config = dict(
    num_hidden_layers=16,
    hidden_size=256,
    num_attention_heads=3,
    num_key_value_heads=1,
    head_dim=64,
    intermediate_size=512,
    vocab_size=675,
    hidden_act='swiglu',
    norm='rmsnorm',
    norm_place='pre',
    norm_eps=1e-06,
    positions='rope',
    rope_theta=10000.0,
    rope_fraction=1.0,
    qk_norm=False,
    attn_scale=0.125,
    bias='none',
    tie_word_embeddings=False,
    parallel_block=False,
    init='normal',
    init_std_qkv=0.0254,
    init_std_o=0.0,
    init_std_up=0.0254,
    init_std_down=0.0,
    optimizer='adam_variant',
    learning_rate=0.00167,
    beta1=0.9,
    weight_decay=0.33,
    lr_head=0.00487,
    warmup_steps=287,
    schedule='wsd',
    decay_fraction=0.594,
    decay_shape='linear',
    final_lr_fraction=0.1,
    batch_tokens=[16384, 32768, 65536],
    max_seq_len=512,
    doc_mask=True,
    train_tokens=171800000,
    max_steps=4793,
    dataset='wikipedia_en',
)
MLP neurons of a small language model. Each row is named by its layer, matrix (gate and up: input weights; down: output weights) and neuron, and shows model dimensions 128-223. Each number is 500 + 40 x the weight over its row's rms, rounded and kept within 0 to 999. Numbers have three digits each. A neuron's up and down rows have the sign that makes its largest values positive.
A block is one neuron, or neurons of one layer that tend to fire together. After each block is what it responds to, as a language model described it from the Wikipedia text at the highest values.

L2.gate42:466494476492450569475537499480477529485531521437474488411462439475437501571465506473450530548464468533466485463485536442572418488390532440487519538522447515470515472442508527449537508532513452473582463453496415434531540491498485543512469482442524536534470569458517435547450478469498504574
L2.up42:435475498486515540505530474475516457541568515530514464440436476470480466473491486453528587503432461494443525528530529508543462491439502441538503569535501498431577447508485518483438501485462479487501481514398412456556549445586528541504395494480428519490559495488498443519452487493533460526
L2.down42:497418420534488410502614499492450546493492493596532455558500456449504558490484528419575428492528536606512526556556521540491518426581481574420459531496508516512501523518491534529470559479537542517434469539448448565509515448424565543501489532547519478500508519581535525553488509529528546536
L2.gate199:539491620506504476473499564503495420472509458459525462502476392501496642524484463542461515582565491525536470558522530519488509535536519489517434391462491510531427494380504446513520489471486522494409525386512531516488502570535474463501525508478501479543486504490444473484490464435528526518
L2.up199:506477549526431482509498510530493491463476501508505434450546495439449489459588606501455494515520441437575560476524489477475473528502471547507528452498432522493517459476487437464529469502463505535478552546516450565504528507499531511534513510483612476515430443496439431524520486541531551441
L2.down199:513529464546493474498406460490469474546502412534458408496516469504488477531529480436427592477491480519556513540516450544528533499514462448450452523486476494507539512448381504539517526498487515518482487529457474492494523515506491493528559537544478524512548547517468427515524515480480568452
L2.gate296:500450456494509516517535492506555420500465491450504506479520395481524538518473531546434567488508521531516495582514455508523466575491527496536503447504427545517549454430472447471528452433501491552534552501461482467557579510526506560556474467433535489558530494442508487546508515515500530538
L2.up296:567449534504527505515558530556501457579466410507469475423530464519548450536521525543507467525477511557506537466498544407492481538462460467513499470463514589409481485439546501437542568490542502548510479563441539553524558399565488573533562469459582523516518498460502403541465454480495425501
L2.down296:506467511459466467544479531474447455569507542632511486543500392575516500440469432524410470486405522535493531481560484456571419507520466544442467512480483543469510556530421509481525488527475570471484504545493504506569519469465478521566516463509465474568465451445481457528482527467451555532
L2.gate396:490471484505431524461576430515490492454494492457475428485413531545495477552466519521470502465525430542455537473562559520511527550492443482506529513421474480503522529468497507498525532513494497482524515583515500474483586463472512435491446474474507488472510421562474497565557486509545507499
L2.up396:519457544513481473511485524520503493514473529477520552493560529525421536465560536493546533518441486551478523520467568538498522479534466499539503484448514566471489550470502470522517533522486494585501592543555502457476537570489523438555413421481452512484488487489466544518461513477474472452
L2.down396:488443488514509511504525397493447474498439507554482445491498522522551505488503499456439494479572496471504504491522463547538447476438469494484474459465499545471544499476467567469447488495468411496515536522499542548493523504478442442456563515575505436470472472503438535488495507487404525564
Description: Mid-word subword fragments

L3.gate29:470528528460458469554534479573428500471464493540519551515487438476436483462587512486476556503476463521451473506469488528557451550427461455557532546477524568469492465487514553560513519483504485478484539470541456489527519482503437493519495484426474515525505446469519492488521467456533498507
L3.up29:430501498507494471442492445547497489515535507452479456520473492528447417546479487430470503419448500517471563470495535550469501542487451536559562543451513565551503434524458509509446470509500418437551481589497480454526476502438474470549535471539513557490557482489404531563500480491489519490
L3.down29:472447449547524386465500590508488510490493503563498569475523474505463473539493605477463432514465556529485528434475469496495368502512437510499486454561500546505464503461456445407571465435465431497475479512509506464505485523449520505488474542515536463505462538492432473461478521519433584430
L3.gate244:499555446497451550465534442487572420474463537566528483449462508481418429511534539489500536513466541551520459583456575494534524440446500535512502522442538570522478511530531499463442477589503442528549497563458478568449459567486440524494476478470508498468493588497505497483498505458512537560
L3.up244:494529459473518501534524453516450497461460432449517512457531541435523447460549494433474523583394489461593557431424496497507526518468584467513521442538401457512430550503503425467541517568537511484541445446430471542523471433436479500537487468506479564501468504513484448557426478475521530511
L3.down244:493485488554540541501443473461591477450495471465540452484522511465500508509518517538459562554540552547494587491416491500445526498529527465459498560461474530492550465498517482486505508510476490515518542485541563494394531482483512507556474559522456539399480502448458513503484512522445483446
L3.gate273:481545532451437508535472458530497546490512514438493409484500445476436457451492506452470465536472511527553507515482520547499435453459488526516470491484548566449446506522494562511445461504546440463551477450540521472459462512500542444504498516511486561561516494486464478448483484517444521505
L3.up273:490452531528427502478498533546552479446544465509472471521494494508509545443513483475461475439447526516470568448499472531505558494483585460469527492431541540487501521569498544450503514537572419568566383517430513456494450496515582488506559517484548459516528487510473474604524486464446519470
L3.down273:477445508528494567538522522544438505489518459578473480512488494542485507477543544482530496449525498490434529493534468504517429482498470558589525553515499513513461515500515530523568527528458535482489536445508473461505517451438529412468439479472404507569504483555489518457477550524469458557
L3.gate394:493497489524490486440484459453452521515522504500493478505451481535528464489532483499535477538452426483490530515491536503503478435443545504547505539520501486567431524510495559511513503535462444461493521514503439526392475465479559543482565513472486525457493559510505556462535508553583480496
L3.up394:446493521531456480372470390523525532468488476507474466475480498527569500528541504519508436520491461549524509435489575525519496492434543509487498477499488469541526515479541448407538584582498446479568407532410516458504504430510511519515535477529548532522501436464462416588566480451481561528
L3.down394:427454522513528545555441557537554582497540405528474540483495415419467486537496428457513543481511474483432533512460494468501499447513458534581532530493483508533447470501463554535542482476420560416503510523505467498500536474476491522508448573474497543526479537498525464414509522502491462556
Description: Mid-word "al" completions

L5.gate236:501524520496474506532575604522514546542545554492469456505555455561498487517497497472492477501617546595541506505494458504539460469533459544563523470453414487436462446454511483492508467452528517474560562533544525456489503494524496508489455494591490493549479410494572493566579504489435481514
L5.up236:536525526503512580517581552567512464518480488527484503520525512476547557519524432465471497456513528502451534505454461467506516426504512527504479451470536505488430529522473404514469522459531451450551440420456503541462533426450523497451427499564468503570521520489481503511496548442499482549
L5.down236:566494457500397606572478501482554411513508493484487531472535526477518507427495494504446490499502515525508546452461493521501476473457493441560536513520508530416519531498463534528573494477460457510480470482534488524483499428480483523497487547439502477514563551475502540519543445527446508464
Description: Mid-word subword fragments

L2.gate71:503539509415474516469542433574485527493534491481557476420558447462496512519447504471541492534483535587528534576554548549516500444447564410529456427479578481499462529408465501425434488474492429467535510553512521476361517522436447456487508504503576518553517432537512480504566477496490609529
L2.up71:440493447500512509522529453520473479456501502480481449440506530540458496497519523484534476543559433533524522472491477480504493512521534557499539474434551441461476539430494489491499590517471462468424531517532445468449493490533518443533510564366505475460436544495527483569479549501544483540
L2.down71:453538496454493587525508506531501522490450491388514459445553492521521554461460403417559523425420486545452516474415515524495531551490417503505534544455496505537463500454497547542508467476493482469492500465521475564544513506501401459422441478494498504487420484508444507486499566523475485532
L2.gate79:459455497549441510523418509562439484479423469448484562526474467499535511433491473507490568476473516538455517517488506513406536457422465522561497468508538472458424591491510500459544543547523570466489492477489466529563498495471516493529466471554484458462492511471426511572456483491510546459
L2.up79:533457551521507576482517476572478459553431446499566537492487450503542503483538551530463479519479503541502531450495554480454455450495474432535491510473461484412469555504522600524497493470486547455543523463537516449540520477490507499558538500545597490526500439485612485528485488537434500484
L2.down79:542471510444527548470517529514523506541548517588433569499543470462493586451559424530470524564424549526509536547464531461525522541490547449532530485520436542470446476521528502517533484539530466488491522521451539512481553483463358520522506455555514453483464436500508470515535504484558528530
L2.gate230:540473454479507488527529487598463512470532486481513470451500447502462404486506523460495533514481414540521480454477595429516483491402488468519494490475461531468457491497516496443544557541524424489530551503480451475520547476455487426519503540499547549504515540439532541512539463492546412508
L2.up230:568500445489462535480484514556478491477482525511522458505497492504470492546584514485489572449456511495525502536477443422561497514518530566505504473479514537510515473445542483480428562507558561526451485541496526478455573548535553441536517544432487555452525495450521447537568580491500483504
L2.down230:444480517484522514522511563498444451528505465540512511470442507510515497480537524505479542441509465486539579472503473452501457553497514550566492514600519532554442552522471541453440476512535505479520558404543557470527492474568523483480508477482456486555508471466445563513511462461499433459
L2.gate484:470519513493430504518474511562505435440482507483473495459516457498522443525492534526527427500493484538536587554450575552471457462464487601586507533457537437547504533546552538522487445498535420486500473489498517501533544482538426481582594460568477579501474471481491493517557479480493554483
L2.up484:506491435491552482509509480522516459524532496523489552566509453488517489518472534485578559493492494562439468485549568510460530513512473428537485413511469442526514536518504512498547570485543506446492521493508486493463521551494556555489487541446537529497497504527527540488463440501518496443
L2.down484:453533538471554539541530460474467511543432480354467526485546478495506492433493433495511572470420505528504429467400525536556465572534580481488517526537496515479511525547508520521532547457530492511469499517523474456483437525348374487454463514404502501454482518520579568451484471485515492487
Description: Word-final subword pieces

L3.gate10:451511450479439532521485473533536488482493515502523450432527502515559514519472423468576561486514489542513424498452508527497497498539518481415487494474583518419535442507447472474500527455549466546523515471467467562518526514426470518468522484530464600498449572472502502552486516467503574567
L3.up10:546512507487467479521498558560517540600473499467500567495537448447528571525485485446473503533500575519534476493481530524516473581448602520505547530478528518463515371498516466474538458442503487452505473433483489489432461537490483507470519480562503522513449553468488452624525473489488537502
L3.down10:517463503465430513495505477502564494516505562534414509438531509507469443534501515539500560535519497512542484513536452504479457494513497481527472526543528470439545459591523500501526551463524521561497503492460551455480531523437457554483525509501494549489527547483567502522460534544525478467
L3.gate104:542509475500495530571538511483413505524486529496493480441509487537459537477522516447489524546524513473489516482518501440597488477495580545548523450540530583490503438453586495517520492489457543529499453467485540461506452431513496542465565465587496459501493508562514543542524500530561493554
L3.up104:531535480458474517440508444500455515420473518554578506571549475532530525566415519518533507513526494522500492533501497484471475452481568474532451523574493500451470572549472488475455480461531456441505546468607432510492467543377467527447482496489542581500493540518598520500530416489486530548
L3.down104:532500405478510438497439470523499499488489519393487557505485519543514518472505468475507463546467484508581500485574519517539510488531571476499457480510444555548527501474469504552419546520464492563486571545540407485492541548510520448519450440533521553527495535510454532551542526431492516468
L3.gate167:534540512558494494467533614516519532523523479484476515435542401443453451549483456518482538551500537534459487494498490495491532514460576553513549480477462511496448577510446516455577419440576487530539499510509487529493450549506535480467515498527530550522555526483506485521481526558454572469
L3.up167:455523516574483468464538588504508531520534506527498495460510454431465565481487441522513578546511526540552518564493527536497521504481522541502556523470451528467460566508452540465575445440593490488496526505533527537485473551429510471422501476479525582500581527535530522553526575579495581455
L3.down167:461428557507539441486536511457520536534484510596463527463515541437546503467513492527595544490440482567543498503517465473522445518487580476496424486522506519465531477538442527487465472423491492545460460534499484485464452551430491476419491496523525556494563521551557503532475519470484545495
L3.gate303:549510535523480478447536586540520517506477490517537444458504476491483508505509582444490431551484434504466463531522444470513451525478553544541477511489599512508493492458528560506471491381563530444501498454534479526493461534464488461510495503556488479577471516453438484466467457519529577558
L3.up303:555531595474501495559536516611453513482535527507515510563458572535496479467456443492526492474484477513502519509515436526554445526486562504536480489485547522558516443504499461509526511504558475600518514461435546497458496479494504526448566482541509497488482532478534557454539458526544423501
L3.down303:532543472498423456464429534517491481528508468501515538559541550480520553457536505449543555534446515552479481472503419439540496534489551579543511516456505423489499508485490482490514544569486479492514439476536537462504528519485501401390524464442521554563534526492491459460568554447527444443
Description: Mid-word completion pieces